{
  "num_hidden_layers": 19,
  "hidden_size": 256,
  "num_attention_heads": 8,
  "num_key_value_heads": 8,
  "head_dim": 32,
  "intermediate_size": 1024,
  "vocab_size": 32768,
  "hidden_act": "gelu",
  "norm": "layernorm",
  "norm_place": "post",
  "norm_eps": 1e-05,
  "positions": "learned",
  "qk_norm": false,
  "attn_scale": 0.177,
  "bias": "all",
  "tie_word_embeddings": true,
  "parallel_block": false,
  "init": "orth",
  "init_std_qkv": 0.0162,
  "init_std_o": 0.0,
  "init_std_up": 0.0162,
  "init_std_down": 0.0,
  "optimizer": "muon_variant",
  "learning_rate": 0.00232,
  "lr_mult_o": 1.55,
  "beta1": 0.95,
  "lr_head": 0.00783,
  "max_grad_norm": 2.0,
  "warmup_steps": 200,
  "schedule": "wsd",
  "decay_fraction": 0.747,
  "decay_shape": "linear",
  "final_lr_fraction": 0.0,
  "batch_tokens": 131072,
  "max_seq_len": 256,
  "doc_mask": true,
  "train_tokens": 1449000000,
  "max_steps": 11055,
  "dataset": "wikipedia_en"
}
MLP neurons of a small language model. Each row is named by its layer, matrix (up: input weights) and neuron, and shows model dimensions 48-239. Each number is 128 + 24 x the weight over its row's rms, rounded and kept within 0 to 255. Numbers have three digits each.
After each neuron's rows, "fires after" lists the tokens most often just before its 100 highest values on Wikipedia text that the model never trained on.

L9.up951:173080105140142111103168156113120099123089131132161124127114190125147136092100140110167137108171150144113119109118144169163128127117111118136163076144144122106150120154106169120113119181142113084095120114159127151136090152099091147117127112104146103104096112107131107157116097112148134120123142143144146139120163111128138096124108126165131102097150112150134130115116146133176164116150150109107095092135151134119124140104107097122176133105088125161157106145117135098129099123153146124134175138117099111111168169108120141088123172109144106149150104160093126138132145169139125127
fires after: " ", "4", " (", "0", "1"

L13.up228:084138110116129133155095125128137074162138106111155134156160123127138141138164133128118167139117111111068155109053132104140138143123138166156118093111148133155135074117102130138098160146155147126175147100119131117123146089106166141149122126091182111095165072103150125172109147151130129128098142089149126103136174119141106067068099108117146133123105110141097161151148127107131145124160136101130138136133120147153105136147080132158130156137119112126114158191174138123106116137145133117106143139131106137145150127131145073133146084138136096159170154139085140146147171129123109146
fires after: "–", " I", " "

L14.up120:095143143108150108108132127154061136130119088115117090122128178111138183105124101117094140145122133132135130119152086079103114117146157094155117132136132118137148148172159164111111143142128120128136124114148071160137164090093124117117138143102114133163112136168117085130159099102121117154073124121105119135091137111104175122110112085128095110147140098165141131104144130140133127138143143186137102055112110134122153101161169130157141163149191114146092155119110069100127179152081135106178154111112150120111113110137150127133129161145183118129101169135157142156135126104137154137
fires after: "|", "\n", " |", "-", "'\n", " "

L7.up811:149100079130155150157156095139114113114125141126159128133145139152099159124171137112120149140138129169125117150118082129109124143105118118138119128114136145130079154129123143147143117162127153127092121089160094095151140157102097138132156111091139133099147083154121106115157098132199072154108142136052151117173144150120072110130117140077114139127161131129126134155121131141167151165136144139122104155117134108104149115139116097149122149102126144164130131150107139125106118131096133157107153097113149134107123139141128089110113121127145065168102142110143102091168137118150101119
fires after: " |", ")", " Sub", ","

L14.up401:119120140123125121095129127090066169149182116146154134111161083122157166123116125142107141125122123133150128094010167135114138151129111134150157122131103143122106135125117146081133185158131158077103125105118148164098143105105104131096082112116145168076144160119075116169095104139104122115119126107171119130152138157132106096134131127129123121158111129118145137147114159095131141123135142110144109125117106106119159125118130164151113137153108118188143137174162132165128108142136117124149141162106134125141111122109111081117133092108147164113159097111140123110099166079142119154
fires after: "0", "1", "5", " second"

L8.up508:186129113169122122153099108140160148147143121117132135143141177210115128110146078107130164134121145126124128162113142112126146142166114113110103129091126152109119169111109137126111094156108118100161105117115165185190129171080144100097145144135133085144129093150190101149138122170113112110170066143116133147151123103137124106155136149136123171127123149091125100188114130130146121118107133129132133110090150132113140133128121140090108159123101127079104101113109121142145163143129161105113143099124114168107114124146098157152150105113123132117116128159120101094150115109097109141
fires after: " his", "'s", " His", " her", " died"

L8.up989:117133105107128149099112110159124178139224102126137155166097110139102121120154100125132130170143118110097122138116151093135133106098137114132112097123118137106086102111106104136151119173125103136110152122124136121107127083161089148095174154106127129137135155091123147169140119132120132106122133164181115128142116094109136125130113119144135189127160135098140140104126108108153119136104137124110088082102119121121111120123153124109125081127166114124127126173125097141154154149128124129159145152149150079109118108092122140101136065126137159138064190153192127139132127090137089116
fires after: " the"

L9.up117:155118132100122108149167129149079160120107111164137145124138129156110137153098131121125157165122125130158131132125162165133115160114132120101093153085136151143143107114112138134100131143150149110138120148106108125062128138138081117086168212137112118116142159166102135150122135141166108154114119103093101125145142082100116149144162137096123119168080166139124130119135137130110160158128117171136146121120128142189119163137103103126162091134127136096145105155075157127112122126115105163103137166113095115159134137167132141129127112099164126155165120124122172114107094095154147092
fires after: ",", " |\n", " of", "\n"

L14.up987:153077155143165135104121152144131135089109121158114073117085153121177117123071108112125126121178137124147098142140166102129171133135090157127108139153157102123123143097151115104121113136136135110132130121124095161122108145092055146092168161128111169135139131169103142136113125127146130158139134125129124127130122127162132114130125169114120099117095160095124142072104093151151168108190136095135107144122153080136113141110110084164145126115111144100153100119133118151141123130095077122123096132111082153114121143121157106112130114136163129141112117140132144085156130130167158119
fires after: " ", " |", "4"

L13.up234:137150123169149105097136161109100102094106130116103151124090125134161139119149128109144097161116104166098145154071117118125103128099127136166178130113128122111170080164150134138135134124098104114122143117128160133108110110123105087147127142143105130085139099145168184119120134154079123136131143128112108143105125114137130129156154111165094124103155136110127138104111130155111147119140126108151172124127135119150153178141131141145144131135125101131152093135121120141122127137140155080161164142112127150109060138163187104127116041125139118112143140154137147131158092121149099146
fires after: " ", "20", "1", "4", "7"

L13.up404:126144167118192120128135163143120115120166147146110131118136113112129147118123161108146170096118126099132104148113081095124105152109116093135082137086130137135157124140124138105154137130144140114111109120135141108155110108109124164155145110090147149161131166120151144102115128158123135133116126145111134134120170076129121110138158099133123127132064097121095088146132110164137121128143137142146148084152123161105138144122138152146145141127160155179108138169114136146147163109127110120137104160091135166105152118138126122192123164130159100149138084102143110157147086138149146076
fires after: " |", "\n", " was", " (", " is", ","

L8.up414:120139175111132123156142108132113138110176147128106099148122092150092115153125087145134142142105127132157123102107135118136113188143109167108127187147095119124152115094132186121145130150125173103102117130126121148113131101111105164132145104083153109134120139166181118148130128114099128106137082129110143067113107104158097056114124136137079131116067139144138112088132154168167140100144133152114096096116161121126111127136116141117149111137176148122087149115146121140109140116122133165143122113150135148147118146134137144162149076142179102157141072107144096142140122172125122132
fires after: " was", " is", " had", " graduated"

L8.up822:144114077123114099093073119102144133139172112144153143110120124108107067122174081118129131168119091094130109130145139137170095121099142144152161091094123152122106125076091129141095120133134132141144156079122137171152122110156143101127127127168106115116111152138132143142147150149108135102146150093161138160119134137138117084118109058125136130155130139106131148129119114128127168173126114110106103120153146100124104106158146113124103141151094074153139182148109096119116175172123123122123183131168139093098137100130153152108143133157115106137126122149162141114085100151143124111
fires after: " the", " The", "The"

L8.up59:125100132146126135132099117137103139143118123087153108101144132154143131087133151093153140154116125103097131092133176130092090115148153115122129110106100160161096142135100126122108163157142101131083114134133088147161141148101115161110114144128090093125114165116121154102156141132130137147138124161124138144127137077125079103091101149118081129141099142109164097142133134165132132120136137124108123096151147147157127093151122137083136129138069133131112127156154099139125145145119122129109171186152108156105106106139134134126180155137119118117170157127144113155145093072122137137
fires after: " a", " his", " first", " her", " largest"

L8.up577:164120101130088136156076117141126138147153100159164090114123135140111109097129087156117120122120181127140135199137143113092101118133135060120126122109144144115117178147119138139126145107117094067119100137106159142123103146051128140133121134118121112158158145133108158112096131112112097152157140143109138182180133123112128105091124157177087167138090136120138122124105153157143122118092163136123156117074126128132139123139092140124142106140096185126114176133143127146159156145102113101140149116111096165072144099165114142146135142078130161144142165147127127120147140170126130109
fires after: " his", " first", " a", " His", " her"

L6.up935:134114145112151126112130102105080135119151131155087133110137110109130137129069144131129128131120158143105114119129138168106141162124077130120168151164117073147109149131098102137104093141102155180112129128091125165094151143077109155124152113129097134123139099118147121084151145127121157161131101094112111167139128094090169077124155130134100147141131158087135111127139121162094127090122131123125122136124129165147152158141137131110121133156125142181079109117149134145137159080144121142165170118147102123113142141148075160147133114106147130146097124170115167132093120133144098149
fires after: " ", ".", ",", "–", ":"

L8.up74:128117096131108144134081117134086132154133154119131097088124109089107116136141156139103110121148133108104143116105114122103161119135139162136129120125153133134109084125123094142127138124106116112187121120125148118117111074088137166149126146127134083123129076125129114117098163169129166093146116064099181151122145173145127159122128143133138130114140103100117090103116191100170166068148103148152164140105140135139149121140135120165093131140138116163127124107138136135120128143147119121120153115144125128139131137144142119159136133146130097195168128170124162133122130138110128105
fires after: ":", ".", "°", "–", "′"

L9.up1020:065129135118057121147097120164165110135123135145094160125089134108155095124165124072140130120143128103103097140121142120125129109130087166139066137131122105088112143124091111155130138116143173144163129114135117168117135095126119102129161114127153129109131115134128128112097137175139136127127153144097118121161165087123122108108134088177115142150114139095119116097112131165142142164124128109109084145131095168119146178153159090149097166149091130113105110118155111146119102165135105114129128132142112130124181159160180173161103106113133131144131150151108115081164116147149112133
fires after: "–", "20", " to", "19"

L9.up512:153133153107155143118138109076150124144128120123159076101118149096134124122136133112116138107181177081183134105155205139124112144152146158126150134163114147139139127154106160121083145139135158124164154170102102132150139127157094131153146114131115116129097145138132099129117108137166127159121088091112158117119125129165112109118143111111158116113150119168104123131176138102131125154139149144150143134131095097149118142111142130146136098147083134165130111132138091120097166130113074122095124134151140111148145104122114134079113102107129114151097117168130130090114101129080107162
fires after: " ", " |", " un"

L6.up770:135117104148060153139096119109116179164176167127141084133103164052096165098123149129131108143096114111093125158160090154137136089102140135157110072093117121133082121093108148138126110128123142116096139133109172144139127135142128158116154155092128103142100139150116149145153132145107102124138156137141122153143106181132166144131142183086096133141154137127132150135132145086144112131159093175083165142105139100118127082127123169140118132151109119170115131099137122142101154161130136143112117108134118129147119136121134103129147147124127146136082064151140113150109123106123084154
fires after: " ", " (", " |", "|"

L9.up427:157107135138121105111110089139167117087161123127124134139158128111064127086092143129115127147134147100087104113128114148128136125186119138090156129119130126130123100111128093152105124112119114095136139105141125145128128095171115133178182183125139142137134142156128163168093149115104138119150143106100164125101138120106153159118133115134103166106133119109160128145095124124144116133102140117133112089164120094169150148141102094137130095078173098129134104118116097123085105157093141098138147143162139130112143161143136122117129075179141135125167146131141128122121170163129145127
fires after: "19", " +", "20", "18", " −", " to"

L3.up849:109117152137124092119108107135127098120101090102136064102128166141132124098084145116118092124137137118127135131145155136135135143151156202187159140129105090101141139141108063128144123119110145119054145128118139128150148143145105107127113178131123132130120182133141103087095127126134138104098130130070131132079125127109096099121153132130125083141123133141104126106148134168133109122147102151121151129131147175161125136126103127146149122142109203143134132124132134171124145135125144127124168118135088107127147139115123138119104140109140190102116071128132128117140116144120086132
fires after: " ", ".", ",", " ("

L14.up820:137129142114126109155175151140107135111134103138103149114164132167114167109131089174160124123171139123126137165125107142140052171154088119141088180055140145129130160135130148153109145115133126119139119138146142110142139131135133154113122139109155124154152113091141158114129112146088149097127140125118113105137139080127108114153132081139128200124093139084113110098132131133081152138125180124076117129152094115111133144137163133179118148126116136175113152126140123096116133109102125100136161162096179121101119128137141134137139132113145069132146155119100078125138159102142118120
fires after: ",", " ", " and", " |", "."

L9.up560:136079159163096130116146117101109114141110075144157202128044125087113145111124108139134089146154133146095143140126142134127142132136107088163131104102144121098132173117124127167108103102144088104071122153131154120124185105070110122125133119131145119135140146114123147137123157084142137121112125147116143130138161084157139123160129166151112135141149096145167137108110111104126126179132138136120092087130157132140116110105108138127098129156147143118092152127157083129100124128104136153123130120179152128123141145084104148126147072083147120134191098147138091158175124136147104118
fires after: " his", " a", " His", " its"

L13.up518:123097126172103150099128117113171093151096114159096115097139163134087119106125147124108123105102141125181135120108105094084121082173119140161160126156123122083143134122098141133174101132145114139168152138167104137104136139141149122114138130186091124134155115100120141131077108156115172144146168148100130106122133129167135108129131148102121137153150169138109147089147113108077167065147106109132127093119150137151176149133109120155156114113137164125108119140157133160143156115094091148120134161158097139167140094113144155093103098128168105095108188192146136137089131123117101154
fires after: " ", " (", " of", " ch"

L14.up933:116127125148115119131107134077168160108151115098127169140134107131139135094113106074116134119117122135142157164175119188158115126097157146127108103182136105138139131122142145173117115167103139155123119116163126145137142120166145117153130171163147119142140143168102151136168129152098141110124139162091116136102146128091133157094134105143125135133127141136057137121152110120093108142116144085130133100134107121130090118116101167138124100079082149110109148101166105124130134129147120129151087111129147120125111136105151111139127084084177148127138102127109153145173138138065123145
fires after: ".", "l", " W", " L"

L8.up993:147155138131111140144123144097159146114105136165144148098162113171155140123126100104115086133124154159090134117113102123131119123150120114150139151101105151086155121069113078114116124085138150121120109143136115148111093143097107135108125118115156143159136147138168118137111122162112140137128149160094133142168143112141143081098104120096118115108102171116120135127088132132107125175155125105157147132140113113134131141157130162123146147142115135100140138129138109102116136106069153110144096094135131143109083162141138145132175173164124118135170107129170055140163114113132132106
fires after: " was", " is", " has", " He", " were", " he"

L6.up574:127087157158146143143177119101134175102194126170133170127114150150122108116114080179130133125134106141122133122118140142140101157146131139119125137158126148127132142133117067126123069142105126097102109103157120136171123082094091151115133117125102097124146162163131125125152123140135184120147104109146105135147145123141140118114101136139118169102159149099117158129144097125078113118140145113131140107151108134140119090126112131146092127135139156109115116119165082156124128087100147106125193154137137109101151126196120092133111145120143087128136125149126193124087108150112117114
fires after: " ", ","

L6.up687:141102133176114137102125096118134086163146106170129158127149135112129145107133142127164145135151070117081115116104081135161136132151136168142125121133130099106124151141138130141097091126101126120073122147120164180119117113160101126166115177127107093117134116145146130139128114098103162104136166144100112175132140129156134135116096131135130103148121156106132146122099145141121117172148103133145120145137109107170147081069077161155119158067154142169112124095120096099120150160112131141166166151107135065162151158143099118135089111125114139117112109138076120138111103119135108130
fires after: " ", "-", ",", " ("

L14.up163:062140120091135120129121128152149095157129142108111132135119135125135138099109165073149146110148118079122134147134119159096183122149149123101152101144158101093112156134141147118106142140190118112152133132188117107093137099151112176182144163140140138098130145116099139121135100089085099114128143123118121124080153124112154143074127120131150124115092104108127164163141131119135153106161162138107113107168151124136132095147137119123129127157144132118116146142106117135172128178162125153099099141128129116144112167122148109097110110125134121158166101172146160097112154127107142103
fires after: " ", " En", ":", "19", " Rut"

L5.up804:130146156117155119182129132080116126111124139135085140093115164148145142081117118172126147103144120108116117115085111136135141106134132137122135158148130085115134116119152138123087156141105171115112159160113076122171118136145106122113175151087123095102140119145158130138081126137141169100143187131095090148137165112109126139118135141134116126126137153102110142132104091091121067145137144119158116120132117096158150114158099128120139146130125139119167141119092126155131146102114133132121200168128123109140106159137166130133115107149125139139117082129142106144101071121128141131
fires after: "19", "20", " ", "18"

L9.up283:090140123154112156125109136110159110088153176154135122105127128127109123125146117090119159134150113116095118133118103155165151115151143140145105146144155180140134153137140148167105151129141147069133152154142145113087125117129116085113092160114148092158131130103101129148135087135095134150117132118140142103114202077132114116092155169099154127097103128123144108141137139158099135121119156151146137159097163083170147142080111130170139159161119166127125145127143128109153119107121106140148154121146162195161140179160164119131110147122124159154148105167148137143133146107122118124
fires after: " ", "0", " |", " No"

L8.up636:119169055156113143154109138143097152098162130158165151118120143111119091106126138091158120140144145103073116093097160122145126123137110093139124082119128146118094159112122110139088113162107140129193108131110151168130119106124105131153121116148147091127140143082166135148118164160132129129127128153135111113120148133123128069116126147147126153134110103122143149091095150139116142177134141143106155084112102103138135122159146146131170106126044157101138162157150143136111140150100129139155146132112113128115151118126132081125141144123111142131145160122134071130127120144149087113
fires after: " his", " its", " her", " first", " His", " their"

L5.up572:145120174164121146124139131172166104164173137137112098109122086112118147091158055125139152113143127143153121137116140127096094138118163150089125169145136131134139124112113099119123141134142110110130110123119070118152144143144130112111139148115150159116133082152100102134117109135139164150077146161091130077146123129140107189123156144115125133104146174153102129058115117148112136110146176095152114125145168076084117160169110131141131097169120105115122131135122122141146116124136074141150131123129151149165128132132129141145107123146104124142152134110120110129120072128121155109
fires after: " |\n", " |", "\n", ")\n", " Arkansas"

L3.up269:109100168106136126140124145096153151056123121117099148113132129127130153147101119145159120129146146109116120141164130142117116135098131144111143176138122136115091105134117076129130125132102106126093139149140113114107138105186090134139157099129128140114114147126139125087135135155130195145137130123167125138127143112085131110170118158165127138127134153113108120117155143166121132124114165122117141168095145116150093131114128083156132099139131125134097130133093120171162117102128125117141165115133126140114072174166123137123132077134115129102138130144140143105094104151112090132
fires after: " ", " the", " $", "-"

L7.up877:120100085137117162123165096087116136135173156158105161077119114125129115171106152142110107104130185117091106117115110144119129108117126151088143128114150116145138145107141096141092132125110147122097150170105112129093107137183125123140158156135123112108130142114144131135100101162112113126172143069101107144137132108132134147169118211115129161127152142105099113155130126123119138137158102119116131159102113112164109114102149104082130110091169126107151117131116114108128152089139138157112158158126085109113139134157099109146106100127108101130201138175128156123111112149139139131
fires after: ",", "),"

L9.up730:141116111105173148145119141118189074114117120162135112111149131100123104123099140111098120100120155128129113117107124134081148127126130093102087158110098137119124140178121114123130125132143131150127139145109102150209153080151133146186144128107102135175162134130118117125087163115120139139111156122100145117111146131125116145106119165128124157105136136077115109115085107112105128140146149095142134169175156144137142097133127082141150083106118110186117127098109149185107125142128126111103106142146096157140109132096131170075133128132125143171126117150128144077139147117117108157
fires after: " ", " in", " on", " of"

L8.up603:109150136128138097161065118087187118139167166167103137120106100114149168114098170110069117110147117133122136107087142175120135125170096140122116101100155132160098128126136138101120140155094141102151123103135103133146134126138128138157106162139162102125155145111117099145110119136086136135129132131130143148146113147140154167128121135133127130078120079131102165148077088108140113155146146106140145161123124153137119157119130136134088140102113136084136149144097077144128121161113143115131168140118124088079110128146183163094172099155113189095159124118142124145104111128115155114
fires after: "20", "19"

L8.up349:100089145149170101135108098120147118131112131161158174159149166092150124122117127090141134099110133139160119157138083151150117121159101132132125098110101097124175121120138097107132097131131143117111161184146150112115126130156133134118151136120129173110113175125176136123123142117104152090157135164087149145134096147123170072144158152128132116145125122134113145089121145118097088147113160107143133122124126120074091164135121158115148110087154134148075134131139132083145129139144123157157077117093149112119110145126129167114167133130186062166184104153149102129126121127123072124
fires after: " was", " is", " (", " were", " are"

L7.up567:093159113147142104155112129194121118161123127083113152142132145077113093111116138097185154121109082094137108120152089146171138144118127098111110112139102140135087116179117143148101153150106152135137142116111209102104105094131138123127126151155175135082103140136095164137119145137137125142140119130097143145102149146125124153129103095148113137144119092152136113109123140145131143126117143115121160131108110117111124151134158143130108148115080137168132133101132125087164152173116168138141143177132126062127139136062148125126164091136146110122132136203115140158138153135145117127
fires after: " |", ",", " E", " medal", " ", " ("

L14.up490:143151132143101139175129136144145074092131114114164109103119156084094117115128117112139121164123146110150133156142083158137094062104158102135105095114138153121143116100124180107102142144109080124130095131116137109117154127096148132107165132109092142136157092104132102131094140119143097114125088120103148169159140123143126102165143136128140161133118150122136142118127122127122105138163121159113171128125108161141123155146093167157107159116115151130112132109133096095124127121075116088079185164169170120120145194110133154123177147148142102137102138108117094123132114119130190128
fires after: ".", " /", " |", " and", " can"

L9.up424:151096146131107104125140068154070157124098152148124133102110143126142144175079140170112160129142158108130106159119130123103129114150154122137127095097163127119130134115150104126139116114075109083149181151117097079147133176181092118172131151106116119103096127114119113141146133123150140144151151071153115114142178121149120173141119110146129145123085114120139136100138125151146169113138128125110140147094153150141126145101116094089131150098119104145148129124108124124140153137099118139152124132130179161144172140159144166109150113098119123158106112148140128129116182130090158142
fires after: ",", " and", " Fallon"

L5.up717:154072113157107136124171122146084091160112128155179143102131195114129101084102131138094170111095116133144105170104096130146120135128163124135120136128120149147117181167162089123146116130140163088123105149130131112072150103124125171105129112108101130162150112104115132157150105118150158147119121149109107134092160085091116151101121112119161117141118126131118140151121102152147126160161122151105160117113132096125191080138123105153133145080128090152100134098130061138091149115086112148151140139121119129122106115095134113104128153149141119131160136119132104098134098096111153085
fires after: ".", ")", " |", ",", ".\n\n"

L9.up963:158115156156125100159176141075162117162124173141099148114137130148151147113114136166084179111146094109099147144154135095119132151145163148129123130138179109098142103150114077120130090092115148142096137131182113168184127131171103165114136157118149101111114094128089120130127140100121169111092107126094132148140127152126122145111124130094158126088111133131096152116125118140141131101080132133130120121132121122152141083112137146156109126097118146110175120124088076160151146119120171120112148162114105124131126136152122114144133132137155027120072123123143162150072123165128129124
fires after: " ", " was", "18", " in", "19"

L14.up231:139120158118129135113078163100104146129142138088149136110138154131148145109133104124130107114089109118139133122091098153130138092098128126099121071137133044116137088094166113154151118116069113114150160115134107148158140117151130146152122158166153135129093124115102125094124112157155117159194101106131138103125152121140135121114129118103145123107153160120084133120127146103102136156138132122114095147111106089107120115131144148146089117139173104107144147135185133107117143152120136115136123123153153152166176155142129133152125170135169095150143093112127132118110121128163145140
fires after: " L", "-L", "l", " l", "L", "°"

L8.up156:085112136168085143129117161183120137131165142151104125136134074085127131132144138154151132167123108088122115164117142119148089130126122173133181130127143133127112136133122078119106140124105052151104109122118165141096166114103093133132138120114149085112166145155086124142120115174124120129098138076134122144095121082066162081101141125090147061121137136144138143166154121128154145132136117139133160159128138130148137136140131111148124154099126121134117120086154141156134149148134141134153106148134138142087133092103100154113116146101102083089099112139186158121174161148143117162
fires after: " |", ";", " †", "0"

L7.up682:110111144157153146131115098161111095173120121148139083095137081172186159101145068130092162138094135138098130129088143120100108122107150137122113102114131141153123164131119149122134131108168161101119112124088082109097110153094128126133128157106113128147163144102073092104138152110139123160129100144131121088126126125102113158128174126160105132134169157162114128140119127098123167153121102121165121131166159137112168132158102113151119103166152070179083113125155150107113111104126148110107148153154120095137122155104126144127109146083136125124160169143126147114139122125126175126
fires after: ")", "\n", " |\n", ",", "===\n\n"

L9.up759:110131127163151158124133151136182152104098166154131115135118109126146135147126128078109144141172111144141128127075111131141105170112130114095126146140119141149118128165126157130101050093114128141165134129093119109176077137092108108155097150112143133098119122135161145131123118153128125142143117084118154105087112180158131128102131157135130110171131160081138117171115084146092107141194130100150115127126157094114128115107093144115167128086078141153144096159100150105145171126125108128120143147118117170109162111152142115136128118116151081157097117125096061141106116132108135117
fires after: " |", " ", " in", "8"

L13.up99:092114117136121129110105131168127178115188085136126113115091108111114139183137112121104166117082130106132120119089137114107129148110165141079164119134138108136161136122130114143165085164098122104118135156123062099137152111094150132139156132096169175104139127154114162108120123155168122130170203123126142088144099130140134147137150111110134138129120102103095113115164149148106134077124152145144144129153150117104090153141107096123177116121114106101111152110090184131119132107125165142155104168149146121068148129103148126157100110120161111116108155127121109126116131177152082145
fires after: ",", "4", "2", "6"

L13.up896:132138115204065135126162141123121161090171096178165120145142130122159130121136109129112146122162133135132115120078172112139153164135105122128121142123094156168144103119122110103142110150126136138116129118080104084128158155093138150129108149112097120133133135177092106157106135154154122177129145124145075108151106170160119122080141115135148168131150147093134137083119145102167116107118111118134121110119151108102142124160094116109154135105108120144095082142118128137101148135125106141117126151132115181137110107112095114086134111100108129139089112119137151123140160124130134124
fires after: "0", "5", "4", "6", "1", "2"

L13.up135:139121149155120117129121126177131144087107128143185092147108177112113162088136150126130087110111148146130140123092084159130125152122096108126124143133184137137160084133115119124144078137110140161126134137099100106142130119099116139070143109122095151132139142156111132119126129119134116131123162119114147134140155158098100086145096151128114146112135119140132142123110122116165152139130140089147179154095103104106094117124117098130107122142117093115075134149083151142138150128132142143108127136135121131079135153100157103121130166130139129115130165121093118160160142123123140138
fires after: "6", "4", "5", "3", "1", "7"

L13.up975:142102115120154124142096134168187091132147137149118135144128151118119117156132115120132140088118137138098137170146170162128130063150145108124141123128125144113168134118120127109083152087125110109130085091103105095133118120068119101123142125124155124142103140144127111138108119128115089155150104137128081137140095084122110134156104136140156120134113145144126100094143122152139117156106111113123158136139130151092110157144118118124159157154110164109148122102093093096127149114052161104099156117175114155135103122128140181135134125158140101102106149106104126102124096157144172134
fires after: " |", ".", "+", " –", " +"

L9.up935:104090090103195122121152136155174098113111143119152119089127117182130120134161152136101160111162127162194155147111123133134136122115141171096124158113123106146179128154103145165115118125121116104129090130093173130128090157102107081133133141095100136101132136139139116134147134123113111126145136123126173089137153129139122170130124159132094111135126138140109128109111146131119133086160118105144092102106114135076136139152130103125140125143131104109099140119130106128162105140110115150107129133132171096156095099139135101151160136103145138146096132131182122124124090139134148143
fires after: " |", "20", "0", "\n", "18", " Candidate"

L14.up50:142152131145118147117163124118129163164143159128168134112111148090089099118130121138135102152113118101162121146117114098132164092089121162115165114123109089148129120119121122112103122177100137189095182149142137158097144108150115144111140142140069111125120132136150150124091165107158162145110145127096129122118148149213121117112096147142074120146124116162139133132098140137130117107138105136116140137083126153126140105136137152150149135120168126148090083133117135149138123151110141129136107129149113122156130101154098175077138144151147118133105123143113098077127178143101115158
fires after: " ", " ("

L13.up548:098147153074126137142069119109138072123173125152152127106149118148112152129133096120122169135141091122123117106153084113122161112101122129128096137125115094129113191132149120112100130143091149122173129148096119138086089141170158148145092146130112137138122108153104110149140114095129054108140154143105169141107093128122150151108144151148160128136125076138114111186132101115144105211124132121127151130135107151120154104129109172094103146125110118151097107104095125113120154157098120111177138135106130081126135131115129103152131134117142138111128121193109145139090155161125129147
fires after: " |", " ", " Division"

L14.up285:090135147164112111133094156147138112118149145172149135107106097118109124116096192116151131127128116148104128093136117126160100073155124117105120132130099142114128141098088115134109086153127143119133111123125124156133098120155141116137131110104121193177156173107133141132119110123082144125159140097121166103163135114165106145115116160161128127129123142143162129136081064151091106167139151136168153139116132094177141097134152152163105149115087088129152133126100113070144124095172103138097158143176131130134166147110127129079111106110183143130121136164105076168144142090158130103
fires after: " ", " (", " the"

L9.up823:101131133160130156140084112120157112099144157120133070127133116113143107150138127128131142140113136098142122169095126104117129144161164183151128127085136158137183091129148146116129088135124124120161147171159147138092119115093076153132127117107126133174146156146101119103106148137152109123156116089112120128105157155118126117082169097094117165150150174136116122163159166174102105162159155125117121140136118125121103122117112103128125163110081123155140155149134144154101133097088079126157083145101125177129133119105123113106136151107131114142079187132129067110162137163094117146
fires after: " |"

L6.up258:132136124143138148131153065113062141144143076183115154099133129093131147131107133122113114137111145095087128106154124166152135141129154122099128113133077112166119118119127131168130102132126159104120175146193117138113138146133137106106133067109063141133116147113125152119125097124116106152131067137109070172113114146147103128155128150122128153116129102086105150171135141125127137098112106159089114119133134106162170125082175139166145105120135106192176136125123170117106162108167121121124133150128150142096165129109115141123103110112099110128114104137153125130113121139117128122
fires after: ",", " that", " when", " where"

L13.up932:095156152124133147117120123123146150100119103182145139115107116131120123170120167125121099136153108113158141135162158120163139111113113095070168096151105106111143091131068152129117137127114141149167111145110109127105096121135150170142137108123125103117094102112156143139131127121138140109129102098122119149130126146097107104162093092164131156136133093154129110143084089145109115129127148120124127129170090134123094117114147145107133177112142151156116118168107110130128106107119131071155126144112114177106135115126138133186112111152184097135185092127147106165120114145148123106
fires after: " ", " |", ","